MLP neurons of a small language model. Each row is named by its layer, matrix (up: input weights) and neuron, and shows model dimensions 0-95. Each number is 128 + 32 x the weight over its row's rms, rounded and kept within 0 to 255. Numbers have three digits each.
After each neuron's rows, "fires after" lists the tokens most often just before its 100 highest values on Wikipedia text that the model never trained on.

L7.up604:136134153108132163121151145107145162114116156148127115120148139105145126108133097143122170132150153141084104071110178156133182158104095126110149109082146116139131121154109136166007120148098159101188096143138151162153096091072136137076140105115137143073083109129115117125147148169134127137
fires after: " the", " a", " on", " b", " at", " in"

L8.up279:173188091092128214097088136115118138160127164150097113146121151096129108127155122093121094089159120096075117113153132117072069096146133130074128128149121110147168146076119095125131114125085136165205117117148175110165097156149155163062134083155079116157144211164176156115159134107110188154
fires after: " in", " In", " At", " University", "l", "\\"

L7.up384:155121100083145124186080128115173118181162124126146204137184138090195109130140139131112092147111168151086151086143153139129138155153111124189117107119162136156097124155055102107121124179108093153170103111118167102151107106155148123151155108043112128165135146138126154143075074143104174176
fires after: "==", "==C", ".", " =="

L5.up508:110101131137116179095125094111135195129129118118075132098162126075143066082130177130079169081134182089093144168166134123116141143177125137154083074095134137133089200162128104122170088170133084099090077086124131105164131121082176143127185156137129140065085120082153137109096145136168180147
fires after: " |", ";", " 0;", " 2", " —", " 5"

L11.up213:085109108092140158121179135103143132099127145068128099182181149087115144120163167128161160106101109172139135078148138174105098126072104099163093083185162175188114084100115098116118075168107157091115186115157120117151071128168134136136122122137106157067129088126146113164106146092183173159
fires after: " B", " ra", " b", "st"

L11.up532:146071099108109113121112208108087093108162148145102131089149076107107134135125187150149201088142147130148121105107160109145092108105194042055154139160126138169129151131157160154110134139097139157099127068179181147151108120131167157107151155133127075154178157135138122118218214131131103143
fires after: " V", " O", " K", " S", "erg", "-"

L9.up16:178071142122127128154179105121145140166161124146106164160144131077135132157128108154114120122158164111143118152132157149102079108134136133102123100136141090171076110076107090104118138159094068130235110132159138177153091101050131159099166088091140179146178109110120154094089169131185120160
fires after: " T", " c", " C", " G", " S"

L9.up398:192124131110100124120083148119141096117151107130137062123159110111089145099116156168180156088096131077092173118101189166150120125144094127109155135223177179178136160164111124134127122142101110151031136119137136165161097079088143163134150084150154134088150124108106086094120195089159145105
fires after: " O", " Sy", "ü", " I", " +", " K"

L9.up284:212069083087114132146140096095180162128170135154164078132091109146154141097119096146130111109095237155103089138146130141100103139148107151086142091113166090183172101130129124156104112143145050140139145164152157157158090111094155173092175101119107135094180129118139159105160149154127144095
fires after: " I", " T", " G", " to", "ash"

L5.up99:087128111106121138087134152139145126160159144138099126040128129110152113078136163162124122079151108134102192143186135139113187155087159047088128162119149161167117115135138096121097155132049096080139132072188113191156154110069140067119146168052089153141165130151129116134108134214152164160
fires after: " |", " C", " J", " M", " D", " H"

L4.up14:070096071098155106178145177077104104049176122138120113111121114129155112093154140144083147148138181115126142110120169143115136141128135097105133106104134140115123142095097088157117133146115116101139092137176155137150156127100108144115139141108171145070157126162214142135188208092181150118
fires after: "\n", ".", "s."

L8.up632:076146092113116188097122128111144147103135101126080129118130129089106138093143166116139166079217156139093153143154153128144095120116134138133117109095123143177102140123077074145146128144135091139151052115187129161159087083128104143077191176112082164098155076107182091095143092110163112113
fires after: " |", " 6", " 3", " 10", "6"

L8.up278:105096074137161097116138161083105102128062134122122068144156156067169110093129165141158109112102069104122133043108160152105104124131127185129148110116142135124130124120067099121110145097088078157131113183176102151144112105177129105143131126157116137147135148067137143088122098131158109181
fires after: " 199", " 198", " (199", " 197", " 196"

L2.up320:105136123103118112127134122124113116070158153133174109082074133069091123063157088128096117140134097104123140129135150138137088156108120094125100113128129122109114127121097068158095130184093131142126110114125179129158172179052129146189168109149120184075133194157177211183155156151168176099
fires after: "\n", "3"

L5.up245:147125132099146187078096088083163125228117157092128179103126141107152115139136114141099092110118113145098158130092124132068179151119077111182165161115119180149126143072122106090135121109107155128122174124127073115154083101071141077174119138085148174159095165193129127115127094141101084107
fires after: "s", "otes", "als", " due", " L", " W"

L11.up455:141179099085113159170189107089167149154149090162060102159110131159152100080090174136118109090134181072096184158090160105110134141189109097120199075155110125131091137188119093103125116183100133149121135123122197139131165096079129103156158122077116079150140145193154119111104138148102094144
fires after: " d", " D", " (N", " qu", " p", "qu"

L8.up489:166074065114138192079138113104177137167122128179163079097123118093119138077126156180097072111094123111126109097150129142105122141137156088087133128096118118143132147136140120140129116151118092184090162114169164128138121058118176122095204103110123140168065155143107160140078148060161119148
fires after: " I", "I", " to", " he", "E"

L11.up12:133120076131122163161118112081117157141152159112127104157082149125159124134160140128143062144164101111104109166181137130037184150121182108119151092115162088192113121102118153115148114133045165128183158151116143136158078112044082102122176069106165205137137125133191162151151124117080165107
fires after: " in", " In", " ind"

L8.up383:107147102126119168136118125075164079155104131085180143180070137122135099087138146124159119132147086090194120046098134149101141105048169104175111130125113100193115130130061171157094075155126135130147144120186147166158089129145213072160127076098135119143157142085129142071130152116197138147
fires after: " 199", " 200", " 198", " 197", " 194"

L5.up492:111111113121123128100111078092187134182178113151163165165131122131136019044136099088115111110143120048097167117128147143114131112143111120172128105124161080087110185144164088049116119163075158110129102118180144151153121129118179103107158093131143143133133116096132166119132141179100090177
fires after: " (", "\\", "(", "[", "{"

L9.up95:125120047126192180126128159091158106188121084146052138127125123069169099097133096141142174112176111160122120126133112139140120134089160141122082093123178165168120098115118111145158114134083122123188108146174116174142105167094148144126162053093044143125134107132108132117128166127112116132
fires after: " in", " In", ","

L11.up7:140116135099132158108166099092174165162148159177117186155160152141097100105178162098066141136150178107112161142185125164074094189105129119083148092144140162148135111175121054110138118146069116097119137089183094162142167117034162100146177128107120162147101115122132158099082170106152076194
fires after: " p", " P", " c", " g", " C"

L9.up569:127102134085133160091209147118205161182104143193138156088135131138130123122158099116124135100147144109124231040095125187083064119150094102164058101142140127138106128110107095132152120084095179142140118130207135153145123105133123068176111138116138148162128104094100159115171163109093111139
fires after: " S", " re", " P", " p", " Sc"

L2.up480:173172123103142149131108137108167200170147153080173121084158132115128046134128166186119102115123142099124198152149154148093139114148103138103151098178119097148086122096139123064108121122157178078105154101129132113168129191074144132123109086051135124110138142139164144107100087095102144222
fires after: "\n", "bum"

L2.up14:153130154101141178120046112099165170163120160087134170076086137170180061163125172184110183092135112085119160179092137124090166101130073160159135105093131155137106137101122176124105152109145153140136130122165078097160095090098160108169162091125145128107161164082119144098083144163073146136
fires after: " ", " |", "s", "als", "otes", " Total"

L8.up452:140124133071171184111121133117197170170108124123157109150146127126123139147118110210162168120124150147178152103107152136112126124155111108083104096141165079150068119170110077072162088123073114151164157152184066189143140118117160063144154071088153140144117127132146138098112140060128097174
fires after: " S", " p", " Sc", " P", "s", " s"

L5.up612:163128151101155138113085121105115211164090096110146116049124128110129071111127149155125132105203181126125168142132166130114156143184118116116167081138108135120117158093065154140051124190156155092181190059187161121151151111082180082131148158144134115144167116163150145141133082141112143171
fires after: " ", " |", "\n", " 0", "|---|---", "|---|---|---|---"

L9.up453:129095130058167122137120150027181030173170131136151171147140148072183158114136119151119126093092155096139160064098177131133116117113093138140146134147148129138100139162088137131135138207170155121155094144106170136144119136109103093119127117159125191178191181065145092172120129107150138150
fires after: "==", " ==", " ===", "==="

L9.up66:156154106109136130088096151119138129106174150177097132135126114110104158151116157199164128044082085112084154181097123161121107075121090115159159114152138146181103154148104086198151097149059115166118124126168154121166118112079181178168127156162157147105125127138130135104157155094160129142
fires after: "A", " O", "O", "I", " And", " I"

L9.up217:072135105125137116141111092102182183141096135102125113103132129140135107137117143137129178116150201164133221067128168142145186133118056130099054110126094122152123133150086096120125104142095147108155099124157145131152149093038195165096120128120159173076185113130169143120121148146194162111
fires after: " a", " A", " at", " under", " At"

L12.up552:115104047088121145129141168119152131105179117081129141137176142109093127128117148147133159102142162149168154100171129186095115085069035065206113119151167125162145135171096135098091086148119179111138103148131136181136075087143177079072135112063195151111160122133136118157105180141152130114
fires after: " B", " b", " F", "b", " f", "st"

L8.up633:137150120129113118158131149107131173092152082138109171111161133072062129106129153131142195096106142148112167087131167124131176155134122088102125124081107162205125156182122116137135083183098078139097085098154122137162136118063110122066149117113092109117122101124193171074110147142193117112
fires after: " A", " a", "A", " |", " 1", " 3"

L9.up568:121106123088142173145163116082177138179128149067131145118149129144117152112133155174040129075086143170133152110157115119118099107116151082134119082156163167128118109125159114138119057173085106140094129114109124154146162075058150121171112165050035183141218155146143117138096207188148122133
fires after: " S", " R", " G", " P", " g"

L9.up15:089109077125148098097110093131103155120144120117156158141100128116191095102124126113114178114131100147181131076125143152104144158145123141093165099120087162119131153139088057091151132157101134107112118096161088206160117140111133115082111186095112095164080154113109143140126127159109117105
fires after: " r", " d", " b", "id", " c", " S"

L7.up607:130148096110149172125135113131152168122140132105099161118140118081141126062134144201127111101143054101140151127129158144123070102081165129107055134114216099131154158135118114163101136143108114154081085120137130169153146136050154143113139073102091163123174134053191150122167109152175121156
fires after: "\n", "|", "-", " |", " the", "The"

L9.up229:071116089114151155159103175098132100103187155167135191160152149062100125157161174143159205133153117091120129133113121151102123155095056129137140119150195111221113122129121111099106077134130138158139151115165118128151094088144143137086211105109158127087125114137140058140095106152146120098
fires after: " B", "B", " b", " S"

L7.up633:129140137080102126092142173113180095174100130149152118163133129142140118092135117130124089108100112149172141125130155147091153166144149109125120090188116156152133164133104126130105064217073112111126173120100105121141162102057188103111125171102044107127183214094142123117169147162124144165
fires after: " P", " C", " G", " M", " B", " Ch"

L9.up504:190104056105157153112096148101172135171183150140129133163166084079120090111165133121123148090143149115110159092079176121098111148099121075161129086129196134151099142114054094146066144201100116162147124116156131135127123166117156088157174154156117093088157130142160191175103165147124167123
fires after: "\n"

L7.up534:122141129132111140139066126100123186119124136141125132131125108108186133126125169171128107052126157179083181133122096110117116124110111117193102109074153150178090183169030071143154076153141190095111057099146096101155126115122174124101168135083106135102116092133177144128081108074201164142
fires after: " |", " 4", " 3", " 2", " 5", " 6"

L2.up198:151160105114144206168136175119144117148112104106204092088124144087160067122134157158106117101132134100080153158102140114080093120137146118091132088204106097159162169185133101127115114160144160085148150076113127106152180140153178157097155114124108123096160159108170215119111125158152136204
fires after: "\n", "|---|---"

L8.up382:165153101115181170109082084058120155172127159127178110142118153099126130130120123133085132138160168102107119147124169103067094162109151147073091071134135141160162146103084092125095101088048156132143116098160098143160078117127160107112198081099055194113119168143157130138146174129135107166
fires after: " in", " of", " to", " under", " at", " In"

L9.up166:105165099123138116110135122080161137102103145139155145149126141160123070133128203126127161086088160050110126114154188126128146107149113073146116156159144098151183112133103114047131093120096096178151163141152160146148140097097166143101136120121165196116218139149101136156132221128168178135
fires after: " under", " at", " O", " At", " G", "I"

L11.up456:155099108096125163153164135097180192127122120097092124187161152190109103092138113176057141089188075159121180109094141094127127145182131101122070119125171186155096128193150098113107144119090171096089132130157109154156126078078141093119127141071150098118163158155123152103108166210137114177
fires after: " D", " d", " Ab", " con", " O", " ind"

L8.up8:194132113091150133160172149115182174143088121150085099137098114153140144108109101133094147079164136068177133111126185120159104125213153106112109091089137121147078157138160086094082052159159097177189104119117150117164131183057170142153142114070161098194114170133130122115079131135128167093
fires after: " p", " pro", " ex", "p", "m", " qu"

L7.up64:117126112089135167162138133123157152189087110183124134115168120103159099044139117148125121109149072102075217108145140127081153116107125043181095125093132079166158191163114163112149106206061162139151105083173153115166130135139117127076207132094129150079143115106149131123107106163166149173
fires after: " ", "\n", " (", "\\", " $"

L5.up229:129167107069096156128093161123137116213126151139101161089094138130141126104126150170097115109155116090133179179107170130088114157118150124094092103134146117093112146134155055068135112152086103131142142127143117103155159135105136089133143189083074152132131231133143078134095162145134181151
fires after: " M", " H", " J", " G", " P"